{"num_hidden_layers": 14, "hidden_size": 224, "num_attention_heads": 4, "num_key_value_heads": 2, "head_dim": 64, "intermediate_size": 576, "vocab_size": 4464, "hidden_act": "swiglu", "norm": "rmsnorm", "norm_place": "pre", "norm_eps": 1e-05, "positions": "rope", "rope_theta": 10000.0, "rope_fraction": 1.0, "qk_norm": false, "attn_scale": 0.125, "bias": "none", "tie_word_embeddings": false, "parallel_block": false, "init": "normal", "init_std_qkv": 0.0244, "init_std_o": 0.0, "init_std_up": 0.0244, "init_std_down": 0.0, "optimizer": "muon_variant", "learning_rate": 0.00924, "weight_decay": 0.029, "lr_head": 0.00553, "max_grad_norm": 2.0, "warmup_steps": 200, "schedule": "wsd", "decay_fraction": 0.566, "decay_shape": "cos", "final_lr_fraction": 0.0, "batch_tokens": 65536, "max_seq_len": 1024, "doc_mask": true, "train_tokens": 308400000, "max_steps": 4706, "dataset": "wikipedia_en"}
MLP neurons of a small language model. Each row is named by its layer, matrix (gate and up: input weights) and neuron, and shows model dimensions 0-63. Each number is 128 + 24 x the weight over its row's rms, rounded and kept within 0 to 255. A neuron's up and down rows have the sign that makes its largest values positive.
A block is one neuron, or neurons of one layer that tend to fire together. After each block is what it responds to, as a language model described it from the Wikipedia text at the highest values.

L5.gate98 [139 138 145 142 120 150 164 138 205 135 106  82  94 138 119 117 133  93 185 138 133 124 113 156  99  97 129  75 117 134 124 137 110 160 123 149 138 138 127  88 134 143 112 128 167 148 104 113 112 121  82 126 118 134 159 115 155 163 134  79 141 137 127 113]
L5.up98 [123 161 125 140 175 109 106 133  72 144 119 149 150 102 153 162 127 119 138 166 132 130 142 114 123 120 124 111 104 144  95 100 138 104  89 148 145 140 166  96 112 160 130 120 102 158 113 139 139 112 152 101  95 129 127 128 147 131 154 133  97 153 144 142]
Responds to: Final pieces of verbs that take an object or clause, such as ens-ure, requ-ire, sugg-ested, often after "to", plus "that" after verbs and month names after "In"/dates.

L5.gate84 [145 170 147 161 114 136 141 139  89 144 127 127 112 122 149  98  89 132 175 157 126 115  88 128 126 129 124 134 138 188 128 138 136 116 155 139 129 122 163  76 117 124 152 123 172 130 144 170 105 137 117 101 116 123 110 159  91 139 127 116 112 130 160 130]
L5.up84 [175  94 146 172 101 115  93 135 149 138 164 145 121 104 136 144 127 130 140 155 110 141 146 150  94 127 104 144 162 125 107  95 172 148 126 139 118 153 117 107 101 105 144 148 152 123 133 120 133 110 137 122 148  97 107 146 104 130 136 141 140 134 119 111]
Responds to: Final token completing a place or country name, usually just before a comma, pipe, or period, such as New York, Roman-ia, Slovenia, Ber-lin; more weakly, ends of dates and other noun phrases.

L11.gate92 [ 54 125 164  93 135 133 103 179 117 146 100 143 146 167  80  99 149  98 146 123 146 150 136 140  99 142 111 156 119 158 111 104 106 107 126 156 141 118 107 138 134 120 168 116 171 125 155  86 126 132 121 120 138  78 120 114 156 106 103 154 142 156 156 139]
L11.up92 [ 73 188  76 123 143  95 138 116 106 133 138 128 101  82 127 143 170 112 137 124 159 111 149 107 177 157 104 105 158 146 130  77  94 117 144 121 131 132 145 138 167 143 112 149 161 157 106 124 126 156 146 131 135  80 159 111  83 107 136 123 149 131 185 116]
L11.gate113 [107 164 152 151 172 118 130 138 161 126 130 163 123 139 113 147 122 115 155 121 138 155  95 114  86 131 123 146  98 136 133 105 143  99 127 127 125 139 150 108 108 150 116 144 137 142 119 150 159 181 125 131 125 127 112 111 139  71 117 142 123  85 132 117]
L11.up113 [113 127 136  99 130 147  80 115  76  83 121 125 125 143  62 106 131 122 121 158 133 137 114  98 152 124 132 170 139 103 136 130 131  90 119  86  99 107 136 102 138 155 107 109 171 115 126 100 113 164 150 108 127 104  89  94 123 112 125 118 144 100 155 119]
L11.gate121 [108 123 118 166 146  98  87 139  83 141 117 112 146 136 110 133 113 126  91 147 162 117 131 136  68 155  56 110 110 154 111  80  90  81 103 161 125 159 116 148 111  97 121 156 155 111 128 115 151 106 151 127 153  98  83 132 106  98 118 118 109 145  96  59]
L11.up121 [116 132 132 153 136 147 133 103 139 165 147 143 150 145  86  77 128 115 167  72 147 119  85 101 154  86 124 119  83  93 114 134 141 150 134 147 143 108 178 152 114  95  97 120 165 114 122 154 144 169 100  81 134 131  94  89 189 101 112  99 156 146 154  71]
L11.gate225 [111 157 119 133 150 150  90 119 145 131 120 129 138 132 108 119 134 145 143 131 115 141  79 149 158 111 124 117 107 115  95 128 116 114 160 180 110 174 119 131  93 118 113 148 175 161 142 179  98 125 143  91 120 115  98 145 177 122  81 131 124 102 120 113]
L11.up225 [ 75 128 205 133 146 115 180 131 107 119 151 174 175 105 140 125 136 117 113 126 118 127 102 139 104 114 102 120  85 133 142 104 107 150 147 137 116 158 129  87 161 148 162  94 157 123 135 131 104 148 143 110 132 151 180 144 111 121 123 129  90  82 116  99]
L11.gate318 [130 170 120 169 138 148 106 170 113 151 108 150 117  95 117 105 138  79 119 130 107 122 164 123  90 118 132 113 114 155 121 105 110 143 137 179 129 122  65 122 170 166 121 132 129 118 110 137 142 143 122 101 123 123 117 155 130 127 148 146 149 147 124 109]
L11.up318 [166 163 117 141 164 121 132 142 142 128 136 131 185 123 173 148 104 149  99  79 126 155 136 139 126 141 115 152 115 133 136 139  91 177 123 130 133 117 108  85 122 144 157 159 115 111  93 140 125 112 150 141 139 115 133 136 140 142 156  85 117  97 112 107]
L11.gate355 [127 141 133 128 108 119 118 122 136 116 116 130 130  86  94 127 104 113 173 164 174 175 166 134  88 137 145  97 107 109 114 111 101  69 120 126 134  79 120 104 119 186 137 115  94 101 125 112 139 123 141 161 151 130 128 154 166 165 132 123 145 153  96 134]
L11.up355 [101  96 158 156 144 144 112 116 140 145  87 152 151 128 120 147 134 163  99 154 107 125 141 134 134 145 102 171 113 134 168 107 111 105 114 118 106 147 123 123 135 160 169 131 123 116 127 138 143 116 142 135 104 102 113 128 126 126  71 123 118 102 135  97]
L11.gate457 [126 142  90 135 134 158 138 105 120  96  72 106 147 118 106 106 134 141 128 183 152 137 152 104 104 159  93 117 100 102 146 128 120 131 105 156 135 147 156 168 175 108 110 118 131  77 137 103 142 147 175  89 117 131 151 112 134  89 139  99  96  96 139 152]
L11.up457 [ 93  87 172 158 156 135  83 100 130 101 146 135 125 161  43 135  81 124 128  87 144 137 148 130 189 142 134 116 133 106 108 147 108 135 144 126 131 125 187  99 152 120 110 121 128 148 124 131 131 119 129  96 146 153 152 117 114  97 128 147 127  70 160 132]
L11.gate512 [155 146  90 158 122 131 148 198 149  90  73 153 108 135  72 129 123 136 140 133 124  84 154 142 101 122  85 134 114 171 134 116 109 137 105 122 111 133 120 150 125  98 126  81 179 142 132  73  95 113 104 155 115 132 118 153 143 150 130 139 128 137 158 111]
L11.up512 [138 146  89  92 105 173 124 110 168 136 175  97  96 132 151 124 154  97 169 124 164 146 129 109 123 136 125 132 136 149 140  82  59 156 117 128 144 122 124  92 151 118  83  80 152 123 146 124 139 113 158 111 115 131 143 152 140 129 113 143 123 125 146 129]
Responds to: Verbs that report what someone says or argues, often their final word piece, as in notes, argues, asserts, said, stating, mentions.

L9.gate138 [112 160 145 100 155 118 123 134 135 124 134  88 137 130 144  74 148  96 142  83 150  59 145 125 145  75 105 120  96 160 120 101 118 170 111 146 143 126 119  88 126 143 143 117 127 117 156 133  85 101 161 153 144 119 132 118 131 134 157 117 136 140 113 110]
L9.up138 [107 123  63 124 171 166 141 142 120 121 119 127  98 157 105 104 124 122 122 122 117 141 135 145 126 122 117 105  94 112 153  82  88 129 158 107 102 111  75 146 139 125 128 112 116 119 138 144 134 137 123 149 142 100 102 103 103 133 124 155 102 141 177  85]
L9.gate175 [110 106 158 122 140 146 140 172 160 108 118 154 112 120 140 136 129 116 103 134 144 122 144 117 101 121 104 114 117 144 115 144 164  94  97 122 142  93 133 126 140 137 122  96 136 127 180 115 146 142 122 176  83 108 153 152  92 140 138  87 133  89 100 132]
L9.up175 [154 102 119 146 122 133  93 156 131 118 154 157 100 123 127 127 138 126 172 104 139 104 128 127 137 117 156 109  69 124 155 112 114 104 110 143 173 137 110 110 148 133 119 108 126  87 179 105 137 145 101 160 150 144 145 170 105 145 123 157 137  96  89 116]
L9.gate285 [ 82 138 126 106 121  86 100 161 138 105 133 132 111 127 148 124 136  95 113 135 134 125 138 138 115 137 126 143 116 109 118 142  82 149 124  83 148 104 145  89 167 100  97 131 109 117 118 136 160 104 130 137 160 117  95 103 124 106 131 143 126 130 144  89]
L9.up285 [129 100 134 137 151  80 101 121 148 203 113  82 101 119 181 125 130 120 125 163 129 114 110 137 143 156 109 115 104 128 147 134 132 140 163 119 108  82 155 157 140 151 145 117 139 139 149  97 120  94 155 106 128 151  84  93 122 133 119 112 136 146 126  92]
L9.gate297 [118 134  92 137 122 118 130 139 106 125 130 112 118 103  98 142 130 153 137 152 132 128 171 143 144 113 154 133 140 159 122 129 119 127 105 138 152 149 128  82 143 178 109 161 131 160 128 101 133 115 130 173 115 142 133 129  96 161 132 120 117 185 146  80]
L9.up297 [128 119 111 145 127 133  84 171 129  75 136 165 100 165 115 130 130 127 169 140  90 134 148 143 153 119 102 136 170 112 141 155 177 133 171 120 139 179 130  94 116 121 146 128 103 115 151 120 164 120 146 178 154  94 135 116 132 101  73 104 126 153 122 130]
L9.gate386 [ 98  85 147 119 175 124 115 126 153  98 105 115 109 115 110 121  81 169 107 126 121 115 140 149  83 130  92 130 130 137 119 134  84 124 152 130 146 123 149 126 107 157 143 154 117 135 132 134 143 156 125 118 105 128 114  80 158 154 145  84 109 131 125 106]
L9.up386 [109 105 111 146 119 153 159 136 128 106 135 123 141 179 111 102 111 138  94  95 124 112 145 137 150  84 129 156  93 110 112 160 139 132 128 132 103 115 169 160 145 131 142 162 131 159 140  66 143 112 120 125 109 127 127  93  78 121 120 133 138  93 141 113]
L9.gate460 [107  96 130 123 141 103 162 100 136 128 125 133 120 118 154 152 119  74  76 123 148  98 150 118 135 109 108 126 109 175 132 156 120 139 113 133 175 146 123 102 148 140 109 143 128 154 149 108 131 130  98 109 116 133 147 167 146 172 160  79 118 122 102 169]
L9.up460 [151 106  88 128 112 139 112 163 154  70 139 143 110 152 124 157 157 153 131 124 126  92 127 161 109 131 119 145 137 157 130 113 148  85 129 145 161 119 128 120 142 108 161 149 157 111 129 146 145 161 126 134 160 135 125  91 131 148  98 125 118 122 165 134]
L9.gate495 [126 120 100 128 139 149 145 133 111 150 139 113 106 131 121  92 108 144 104 104 103  99 143 110 151 139 167 123 131 146 130 125 149 147 123 125 108 129 125 127 121 129 173 158 151 141 123 178 158 128 146 103 119 123 157 136 134 154 138  99 149 107 154  91]
L9.up495 [123 105 135 133 132 118  53 114 118 130 124 119  86 108 109 172 121 157 126 204 130 145 185 143 131 162 106 151 154 110 193 169 141 125 135  93 168 124 162 139 169 122 145 106 134 151 155  75 134 133 108 117 146 118 138 116 161 136 143 158 141  99 105  76]
L9.gate563 [140  86  97 133 155 117 113 133 146  95 126 157 136 160  96 138 145 116 100 107 134 130 101 132 145 130 157 117 136  83 156 124 124 130 150  74 103 127 139  87 141 132 169  85 114 115 176 108 110 102 123 115 131 143 117 142 141  94 133 118 103 140 172  91]
L9.up563 [ 99  99 118 109 119  99 116 147  77 104 149 157 179 141 106  96 100 113 135 121 165  65  85 118 136 133 118 149 113 155 100 128  95 138 129 122 122 118 131  91 129 126 104 136 110  99 162 143  84 177 118 150 132 136 103 107 116 160 124 145 144 115 140 109]
Responds to: Short opening fragments of words split by the tokenizer, mostly w or W, that begin ordinary words mid-sentence, e.g. w in wounded, wanted, winters.

L9.gate25 [135  94 141 132 121 137 155 179 190 146 111  78 162 110 103 119 136 140 145  94 127 136 136 125  92 143 116 154 159 104 143 114  81 120 156 113 115 137 121  97  92 119 102 118 107 137 170 150 153 110 140 110 113 124 127 116 135 128 169 139 106 181 156 153]
L9.up25 [173 147 147  94 107 160 143 148 119 132 119 141 163 146 142  75 143 100 105 124 123 119  80 170 153 114 141 134 142 119 127 137 140 135 107 139 104 121  75 116 145 188 123  98 139 136 136 147 154 120 102 105 133 121 154 104 110 116 145 118 112 112 141 152]
L9.gate153 [124 136 162  88 123 124 180 147 113 130 102 118 125 166 103 127 131 122 116  95 115  94 124 153 167 105 117 182 118 180 138 165  95 160 161 124  80  99 123 149 165 124 150  87 133 139 145 133 146 134 114 144 127 152 123 137 171  84 143  95 119 131 136 104]
L9.up153 [157 123 118 123 113 103  90 127 131 178 163 164 119 112 132 109 109 127 157 144 114  98 135  98 147 192 128 134 142 119 134 138 128 131 118 100 144 130 146 133 166  89 173 121 103  60 163 166 139 123 149  97 150 169 128 155 143  98 145 142 117  92 126 148]
L9.gate201 [172 158 115 173 114 164 120 134 135 143 133 129 136 106 193 122 144 134 152 127 160 140 143 109  94  74 103 144 108 117 115 123 128 174 142 122 101  91 137 118 135 173 157 114 176 100 127 137 132 141 123 150 107 131 123  82 104  82 122 133 118 147  95 119]
L9.up201 [144 125  78 134  79 169 105 104 167 122 139 143 141 174 144 114  55 150 108 163 102 151 114 110 111 107 139 120 115  98 151 111 148 121 110 111 126 122 137 116 127 104 152 114 130 116 171 142 132 130 102 163 132 160 160 120 137 128 115  92 110  82 109 174]
L9.gate246 [132 118 125 132 154 178 159  99 152 129 170 111 120  92 136  93 162 122 133 138 139 116 151 122 146 125 125 196 104 155 118 107 105 117  96  78 134 137 120  83 144  99 112 103 117  82 119 149 165 135  98 137 143 110 147 148  99  96 122 111 108 150 156 163]
L9.up246 [122 174 148  64 105 105 137 113 134  88 130  86 138 123 147  78  97 122 138 151 112  93 175 125 178 130  91 158 123 126 145 130 113 138 123 106 126  64  99  80 104  91 111 141 177 134 174 125 127 116 141 122 162 113 117 139 107 144 104 111 104 131 120 124]
L9.gate294 [148 171 131 104 121 115 150 130 135  88 116 178 158 140 153  88 176  98 142 117 172 139 151 115 106  45 142 146 107 169 110 150 132 120 118 130 150 145 160 147 136 158 116 149  95  89 150 131 129 167 148 155 143  83 123 125 129 132  79  99 124 104  92 156]
L9.up294 [117 174 105 116 125 134  80 124 141 136 139 114 155 131 136 146 103 144 131 108 187  90 121 111 115 105 139 132 150 131 151 107 120 106 115 140 126 158 129 159 136 149 129 119 128  75 158 116 128 195  82 120 115 133 146  84 146 144 108 101  95 108 139 133]
L9.gate353 [116 158 152 106 111 123 170 152 122 101 142 113 148 113 136  86 133 108 154 131 132 129 167 101 119 163 118 111 129 151 133  88  99  91 159  65 167 102  96  98 146 142 108 166 146 129 148 122 153 145 124 144 139 170  97  93 140 137 113 104 147 116 153  79]
L9.up353 [172 142 185 119  77 124 103 142 148 126 144 172 156  94 130 146 128 135 121 117 113 163 121 115 138 109  98 163 154 126 139  84  82 117 142  95  88 114 102 109 121 117  85 132 148 109 124 119 147 133 126 108 104 139 111  95 170 132 123 130 147 189 147 140]
L9.gate361 [153 121 113 143 133 169 140  96 142 113  97  71 171 132 142 146 151 124 107 184 111 119 135 112 199 147 139 138 122  94  92  73  99 124 143  91  98 114 137 122 126 110 165 123 135  98 150 134 100 117 108  88 188 147 128 135 155 161 136 121 130 127 112 151]
L9.up361 [141 129 157 116 137 138 110 173 134 157 150 128 149  94 160  99 155 159 157 127 126 131 145  93 144 125 147 142  96 142 148 146 138  81 121 153 117 149 154 110 121 122 128 123 131  79 154 115 115 166 123 138 132 159 133 134 160 107 106 115  79  89 141 112]
L9.gate531 [ 95 101 138 106 123 137 136  76 130 140  66 100 117 114 140 118 145  96 109  88 156  89 176 111 114 165 122 152  81 111 144 108 135  81  91 119 126 142 193 109 165 118 150 141 147 115 171 151 135 114 115 134 139 123 108 113 131 157 120 112 120  98 137  73]
L9.up531 [144  94 114 141 153 110 123 145 101 119  91 143 129 128 121 117 120 125 131 115 136 116  79  99 138 123 121 116 135 135 112 129 143 136 138  90 113 115 131 146 115 122 109 156 111 141 147 141 125 182 112 138 132 137 150 128 120 111 132 109 134 139 141 149]
Responds to: Final piece of a multi-token country, US state or city name, such as Wiscons-in, Tunis-ia, Turk-ey, United States, plus hyphens inside compounds like T-34.

L9.gate7 [115 112 124 106 134 113 131 163 106 120 123 158 147 134 129 102 128 129 135 100 120 131 143 107 132 131 139 118  72 165 111  99  89 155 108 143 100 149 115 110 107 134 162 121 154  88  99 113 141 208 130 120 125  90 101 115 128 129 128 148 120 115 139 128]
L9.up7 [100 166 130 136 163  89 143 143  96 154  89 116 133 144 120 131  88 119 145  98  96 115 132 134 168  92 149  79 147 132 124 133 105 149 129 137 127 146 118 102 125 118  96 138 190 102 119 111 127 139 112  86 137 179 131 144 147 148 144 113 146 139  85 132]
L9.gate78 [114 141 147 114 156 159 108 155 106 137 117 164  97 155 126 144 150 119 138 106 126 116 101 114 102 117 126 117  90  93 155 145 162 108 142 117 123 100 130 124 128 114  95 116 141 124 109 147 162 157 114 133 111 164 139 110 169 143 129  84  97  76 130 151]
L9.up78 [139 119 152 154 109 142 139 133 148 134 144 137 131 109 108 146 110 136 120 161 144 121 139 123  99 129 108 124  96  54  56  90 119 106 162 140 106 116 128 157 134 139 160 163 102 125 126 164 100 161 111  82 151 143 109 114 153 104 111  97 146 134 115 102]
L9.gate108 [142 115 130 126 170 158 149 159 149  93  90 187 113 137  97 147 160 161 112 138 168 140 137 101 160 122 158  98 144 155 116  88 150 103  92 134  93 108 125 156 172 125 116 143 103  83  92 126 106 109  96  87 142 150 120 120 159 132  99 161  99 155 133 149]
L9.up108 [110 149 150 115  98 193  99 140 129 143  90 168 148  86  97  96 106 101 126  99 131 150  99 103 118 143 152 131  95 111 113 119 128 110 123 150 127 132 189 139 133 110 110  90 156 124 141 134 165 123 159 129 132 203 129 143 102 129 173 131 106 136 132 105]
L9.gate137 [114 130 129 104 126  86 157 125 148 151 131 146 122 133 117 130 111 122 138 146 147 154 130  96 101 117 141  97  97 140 146 137 148 133  96  98  59 109 129 147 118 115 119 133 117 120 113 109 146 184 139  86 137 152  74 189 129  93 114 124 140 146  96 142]
L9.up137 [126 100 136 117 107 120 117  96  91 101  58 155  85 131 101 118 106 126 143 193 144 145 103 120 157 119 171 120 114 120 120 108 133 129 115 100  92 162  96 146 123 120 113 149 118 162 120 105 152 145 153 126 135  94  84 159 146 109 140 147 140 152 135 121]
L9.gate254 [103 125 137 148 167 151 101 167 138 134 161 127 159 162 155 107 133 129 194 136 121 124 118 100 106 139 166  74 139 138 124 108 136 146 146 161 114 132 119 165  95 136 101 145 128 127 143 133 172 132 102  78 137 116 116 126 125 103 106 119 149 137 164 162]
L9.up254 [114 123 109 110 138 100 122 124 164 126 109  75  99 137 128  98 109 129 127 103 143 124 133 106  90 139 146 162 105 140 104  96 123 129 119 165 114 125 106 142 128 136 131 135 143 141 141 140 155 146 155 108 142 116 151 129 159 105 136 155 166 189 167 119]
L9.gate295 [120 174 132 114 165 109 107 172 135 138 137 143 107  98 117 102 106  94 132 115 140 135 155  75 131 125 112 168 117 146  99 101 133 146 162 117  98 115 137 149 152 177 132 126 127  97 132 113 105 163 135 121 122 112 193 109 153  99 123 126 134 111 135 129]
L9.up295 [141 142 168 115 161 130 162 127 129 177 139 125 179 114 100 127 126 137 153 106 122  77 138 119 104 117 140  91 116  91 105 117 138 117 123  97  95 189 133 106  86 183 153 123 132 109 152 158 191 158  82  95 133 139 104 137  98 147 107 138 143 130 130 149]
L9.gate392 [122 137 122 186 135 129  91 110 134  70 159  95 168 125 164 111 127 111 134 104 121 125 139 149 107 165 129  93 121 131 120 147 159 123 126 127 112 128 125  83 149 157 131 131 132 183 156 163 174 122 156 112 116 122 140 107 142  98 132 119 180 125 105 112]
L9.up392 [109  98 119 171 114 132 111 106 186 106 117 173  94 123 168 133 140 100 130 117 135 105 140 136 115 113 100 100  80 116 142 122  58  79 131 107 132 111 163  89 140 121  96 148 165 165 138 160 149 167 112 100 141 115 162 137 136  73 135 125 104  99 134 122]
L9.gate393 [112 134 175 157 148 143 119 120  95 119 120 111 134 144 126 103 107  79 121 164 117 156 112 167 131 113 152 120  80 134 164 111 138 173 135 148 125 120 123 134  76 137 135 146 104 134  97 130 144 103 131 141  99 107 118 132  95 170 164 130 119  88 136 114]
L9.up393 [119  95 126 143 141 170 148 107  99 155 127 150 113 116 103 116  80 122 147 136 108  77 127 130  85 150 126 152 150 141 113 127 141 133  78 108 128 117 132 107 125 129  79 122 123 133  82 105 149 104 154  86 102 124 140 116 131 165 104 123 135  95 145 147]
Responds to: Inflectional suffixes or whole tokens completing reporting, cognition and attempt verbs before a that-clause or object, such as indicated, argued, noted, told, realises.

L5.gate10 [ 86 117 124 144 141  85 128 117 115 147 122 159 162 166 166 157  99 108 152 167 181 139 125 131 108  95 157 162 125 123 159 175 149 161 116 103 134 205 129 104 119 153 105 131  88 154 102  91 104 148 146  72 136  98 145 119 148  70 139 146 151 136 107 160]
L5.up10 [110 163 183 146 148  89 139 125 120 132 168 165 126 140 151 141  99 100 120 184 144 129 125  93 137 111 159 120 115 123 102 131 118 134 149 130 115 179 132 171 150 136 100 143 126 149  70 141 124 134 158 112 138 133 148 145 141 133 125 167  93 162 112  97]
Responds to: Short word pieces right after a word's first letter or inside a word still being spelled out, e.g. Wh-il-st, S-ep, S-c-ottish, a-f-raid, plus word-opening pieces w(innings), con(cludes).

L11.gate88 [124 181 124 135 104  92 100 127 113 172 137 145 139 125 103 114 154 148 107 153 158 127 162 159 120 102 127 155 125 104 138 119 125 120 135 151 168 143 115 155 160 117 116 155 132 107 125 111 115 124 130 151 133 103 123 112 133 153 138 125 169 127 146 150]
L11.up88 [ 98 127 140 105 123 117 135 106 146 114 117 159 135 165 101 107 145  90 113 156 159 111 136 162  90 135 147  98 139 118 165  93 135 144 106 120 180 112 117  99  87 115 119 137 121 118 116 112  90 141 127 125 145  82 113 108 150 119 107 138 128 130 134 183]
L11.gate93 [123 148 145 108 151 135 141  82 127 118 128 115 134 162 117 149 117 137 134 132 136 128 124 135  94 109 106 103 116 130 139 124 135 120 124 143 167 137 146 192 105 129 137 126 171 114 152  81 106 168 142 146 110 101  99 156 126 152 170 106 117 173 157 149]
L11.up93 [167  94 143 111 122 125 102 103 177 125 134 145 107 123 158 133 124 152 155 165 179 125 115 193  99 180 118 114 148 176 108 108 157 128 137 136 120 115 135 125 167 141 128 116 117 113 131 138 108 127 127 104 157 151  88 135 117 137 106 110 139  98 144 114]
L11.gate308 [145 138 117 132 139 136 103  98  72 120 151 119 120  93  90 131  98 130 176 176 152 122 119 141 122 121 135 120 146 147 141 124  93 112 118  77 160 122 124 171 118 128 174 119 148 143  80 128 116 143 111 136 148 131 141 153 121 115 158  94  99 146 135  91]
L11.up308 [113 143 139 106 186 118 108 126 106  98 106 159 135 152 134 168 125 110 100 128 157 102 111 111 146 131 166 165 102 119 149 130 114 147 135 107 161 116 142 108 108 142 114 162 147 138 121 105  97 131 105 128 104 115 146 130 147 123 134 167 102 172 157 120]
L11.gate448 [174 154 146 132 147 138 142 114 136 153 133 133 127 133 130  96 144 170 134 133 159 114 145 123 149 127 140 178 144 139 146  98 153 135 115 147 134  77 120 117 132 117 155  95 136 118 143 127 105 136 154 124 131 113 130 110 152 165 110 128 117 103 112 127]
L11.up448 [133 131 116 132 146 112 120 149  80 134 128 151 142 149 136 161 106 159 131 166  91 119 126 118 133 129 123 102 148 169  94 139 169 170  87 110 140 124 139 156 126 110 148 158  97 138  91  88 119  85 113  95  92 138 146 118  89 137 137 160 129 113 122 117]
L11.gate537 [129 129 105 146  83 104 125 128 140 130 122  88 163 156 112  92 159 125 114 182 164  65  91 124 135 130 138 149 136 122 175 167 118 114 153 114 123 163 127 135 135 123 139 103 125 173 107  94 159 151 112  90 155 138 144 126 148 157 111 152 110 100 128 145]
L11.up537 [132  55 126 111 113 149 132  89 139 121  98 103 129 136 138 121  69 136  91 152 141 119 116 123 137  89 119 100 162 133 117 140 145  91 109 104 112 125 118 127 119 111 110 132 122 143 116 137 135 110 192 119 147 138 138 161 121 130 130  82 135 133 153 126]
L11.gate566 [125 121 124 139 128 113 105  59 141  94 134 122 142 132 142 139 112 137  87 126 153  91 145 109 146 122 144 109 135 120 125 136 110 151 123 173 137 144 129 143 122 114 147 104  76 122 166 141 120 134  96 160 117  90 106 184 124 132 126 130 154 106 105 152]
L11.up566 [113 139 126 116 121 180 162 126 136 104 165 114 138  95  87 131 130 139 193 118 165 136  98 113 136 166 177 144 116 164 146 128  89 107 146 144 148 161 111 108 136 140 120 126 129 116 108 106  68 137 123 148 156 121 111 116 157 136 137 143 128 140 119 166]
L11.gate567 [ 92 114 107 122 158 140 133 164 167 145 118 175 150  53 141 133 130 159 117 146 161 147 148 151 122 100  99 111 145 107 108 112 146 126 146 134 149 158 161 146 136 140 114 121 172  85 104 153 118 157 124 142 184 143 147 105 116 165 106 125  96 113 155 158]
L11.up567 [137 106 174 145 144 129 131 151 145 149 163  75 108 139  89 147 121 121 103 138  89 117 112 113 118 187 129 114 136 178 142  74 136 153 116 146 139 139 121 142 113 168 116 111 161 119 118 118 142 133 103 116 124 135 135 124 132 159 103  80 127 137 143 116]
L11.gate570 [130 110 116  66 146 133 130 166 129 158 158  90 153 137 121 149 114 124 146 122 129 137 120 137  84 124 147 105 134 108 110 106  87 140 174 135  80 144 142 165 128 134 179 135 132 154 139 150 121 134 137 132 136 149 134  70 109 143 159 125 102 115 128 108]
L11.up570 [169  85 154  96 153 128 142 112 115 154 157  95 112 145 210  82  98  92 152 122 100 153 110 121 132 121 108 104 146 111 111  76  77 140 147 153 103 155 145 157 140 131 122  81 112 159 126 124 190  98 143 119 113 124 144 113  86 136 159 101 120 137 119 134]
Responds to: Word-initial letter pieces, mostly W (also Gu, V, w), that begin a split-up surname or place name, e.g. Wachner, Wang, Württemberg.

L11.gate35 [146 124 126  91 149 136 169 143 116 153  93 107 161 177 145 127 100 147 108 163 109 165 121 112 119 133 122  82  63 128 135 101 137 130 125  88 125 124 128 105 132 151 111 113 110 137 114 171 159 139 127 124 151 157 104 160 110 135  94 123 102  87 131  90]
L11.up35 [139  80 129 161 145 111 155 169 136 139 165 119 133  86 104 122 101 112 156  77 122 136 107 131 168  95 117 106 130 162 114 141 136 114 146 116 169 126 135 138 122 150 111 108 117 126 139  83 102 115  91 116 185 123 134 150 132 130 178 122 166 140 109 145]
L11.gate148 [133 119 143 122 152 113 160 167 125 107 107  95  98 141 161  96 169 146 124  93 134 119  98  80 170 159 141 135 135 125 166  96 154 104 128 103  33 104 155 105 140 134 144 133  82 136  90  87 140 116 180 122 108 118 168 104 129  91 112 103 136 132 115  78]
L11.up148 [108 141 111  90  73 151 128 161 111 119  75  99 132 153 129 114 136 107 157  94 148  88 116 102 142 125 163 146 134 141 149 130 104 121 110 142 115 122 121 127  88 147 160 115 126  70 168  98 129 172  91 157 123 104 120 174  94 133 118 117 156 147 140 117]
L11.gate240 [100 120 129 124 138 168  91  94 126  93 104 139 115 133 137 134  61  76 127 110 127 122 119 101 119 114  96 163 172 126 173 165 116 108 120 115 129 152 152 130 132  95 181 157 131 156 157 132 108 134 158 125 139 123  72 126 118 145 123  75 100 106 143 122]
L11.up240 [104 124 114 134 149 116 156 153  83 134 103 127 128 145 154 123 158  92 122 133 127  78 157 146 180 158 118 136 111  82 118 141 107 122 133 117 149 134 100 135 125 128 105  94 157  96 111 156 148 160 103 101 118 102  86 111 113 147 120 100 117 143 137 113]
L11.gate289 [140 136 112 107 101 140 134 170 135 123 118 111 102 105 111 146  88 115 153 138 163 122 124 131 151 161  85 133 132 171 156 118  86  93 122 112 133 130 105  93  77  87 168 138 118 130 176 140  99 120 112  96 153  93 109 101 100 173 181 116 123 147 145 141]
L11.up289 [ 95 113 130 129 110  95 116  98 104 108 126  99 143 153  87 170 118  89 160  97 113 114 107 194 158 117 133 147  99  93 166  94  69  84 101 154 133 118 135 128 103  94 126 131 168 142 120 119 109 110 138 126 121 132 119 123 131 132 136 109  99 127 118 117]
L11.gate384 [ 93 114 101 105 118 103 105 120  90 126 115 151 117 150 109 107 125 121 128 117 125 108 122 147 138 139 129 163  71 156 132 115 170 119 158 167 167 146 108 143 118 151 103  95 119 122 162 103 106 130 152 121 129 165 141 130 137 145 132  91 142 112 126 105]
L11.up384 [116 123 101 138 106 102 105 125 140  88 101 122 149 149 134 113  85 102 127 136 136 127 113 120 122 146 162 129 135 127 137  96  90 111 173 162 146 150 161 121 123 167 104 147 118 106 134 187  75 124 111 159 150 117 109 126 108  89  86 151 112 171 125  96]
L11.gate402 [ 80 132 123  90 153 133 102 114 169 144  90 121 132 127 133 159 163 123 108  81 120 127  91 100 164 111 160 104 121 109 146 157 124 104 110 150 131  78 143  85 107 108 136 100 115  93 138 146 130 122 147 131 132 127 116 124 129 116 137  96 127 145  61 123]
L11.up402 [122 119 109  98 141 142 114 109  87  85 140 135 141 127 120 148 136 150 116  73 114 112 143 104 117  65 108 119 144 109 123 154 145 111 157 126 155 174 138 145 158 124 172 135 133 136 176 137  96 100 127 156 111 151  89 110 134 125 171  75 117 119 105  87]
L11.gate434 [127 126 128 121 132 131 155 102 112 116 130 139 145 139 151 146 148 117 100 107  81  98 132  98  89  89  99 171 110 121 123 150 140 113 174 125 168 139 123 153 114 130 165 121 128 139 175 172 113 134 130 145 123 144 116 127 111 134  99 126 139 101  99 149]
L11.up434 [161 112 120 147 115 122  98 106 169 142 150  70 141 114 118 118 141 147  87 112 123 137 130 145 188 166 152 107 118 124 120 131  82 137 180  84 158 141 140 157 128 133 161 177 134 109 126 143 132 170 128 119 141 136  72 114 139 153 109 131  92 133 133 116]
L11.gate496 [156 122 143 135 142 148 139 126  96 112 118  79 108 102 151 124 110 104 113 109 116 124 131 111 181 148 115 156 107  92 130 140 111 115 146 129 124 118 188 111 139 129 142 128 147 148 135 127 136 138 151 132 144 172  92 132 126 143 103 104 113 157 150 151]
L11.up496 [169 127  95 111  92 119 148 116 134 131 118 101 146 112 125 121 124 120 103 125 139 132 120 112 121 155 128 121 159 138 168 134 113  76 172 150 126 150 183 143 156 159 166 128 139 120 126 173 146  90 138 111 140  96  87  91  85  76 118 137 115 119 109 157]
Responds to: Hyphens and other joining tokens inside multi-part names and compounds, such as Haut-Katanga, Sainte-Victoire, Eva-01 and bare-knuckle, plus occasional spaces or word starts before a continuation.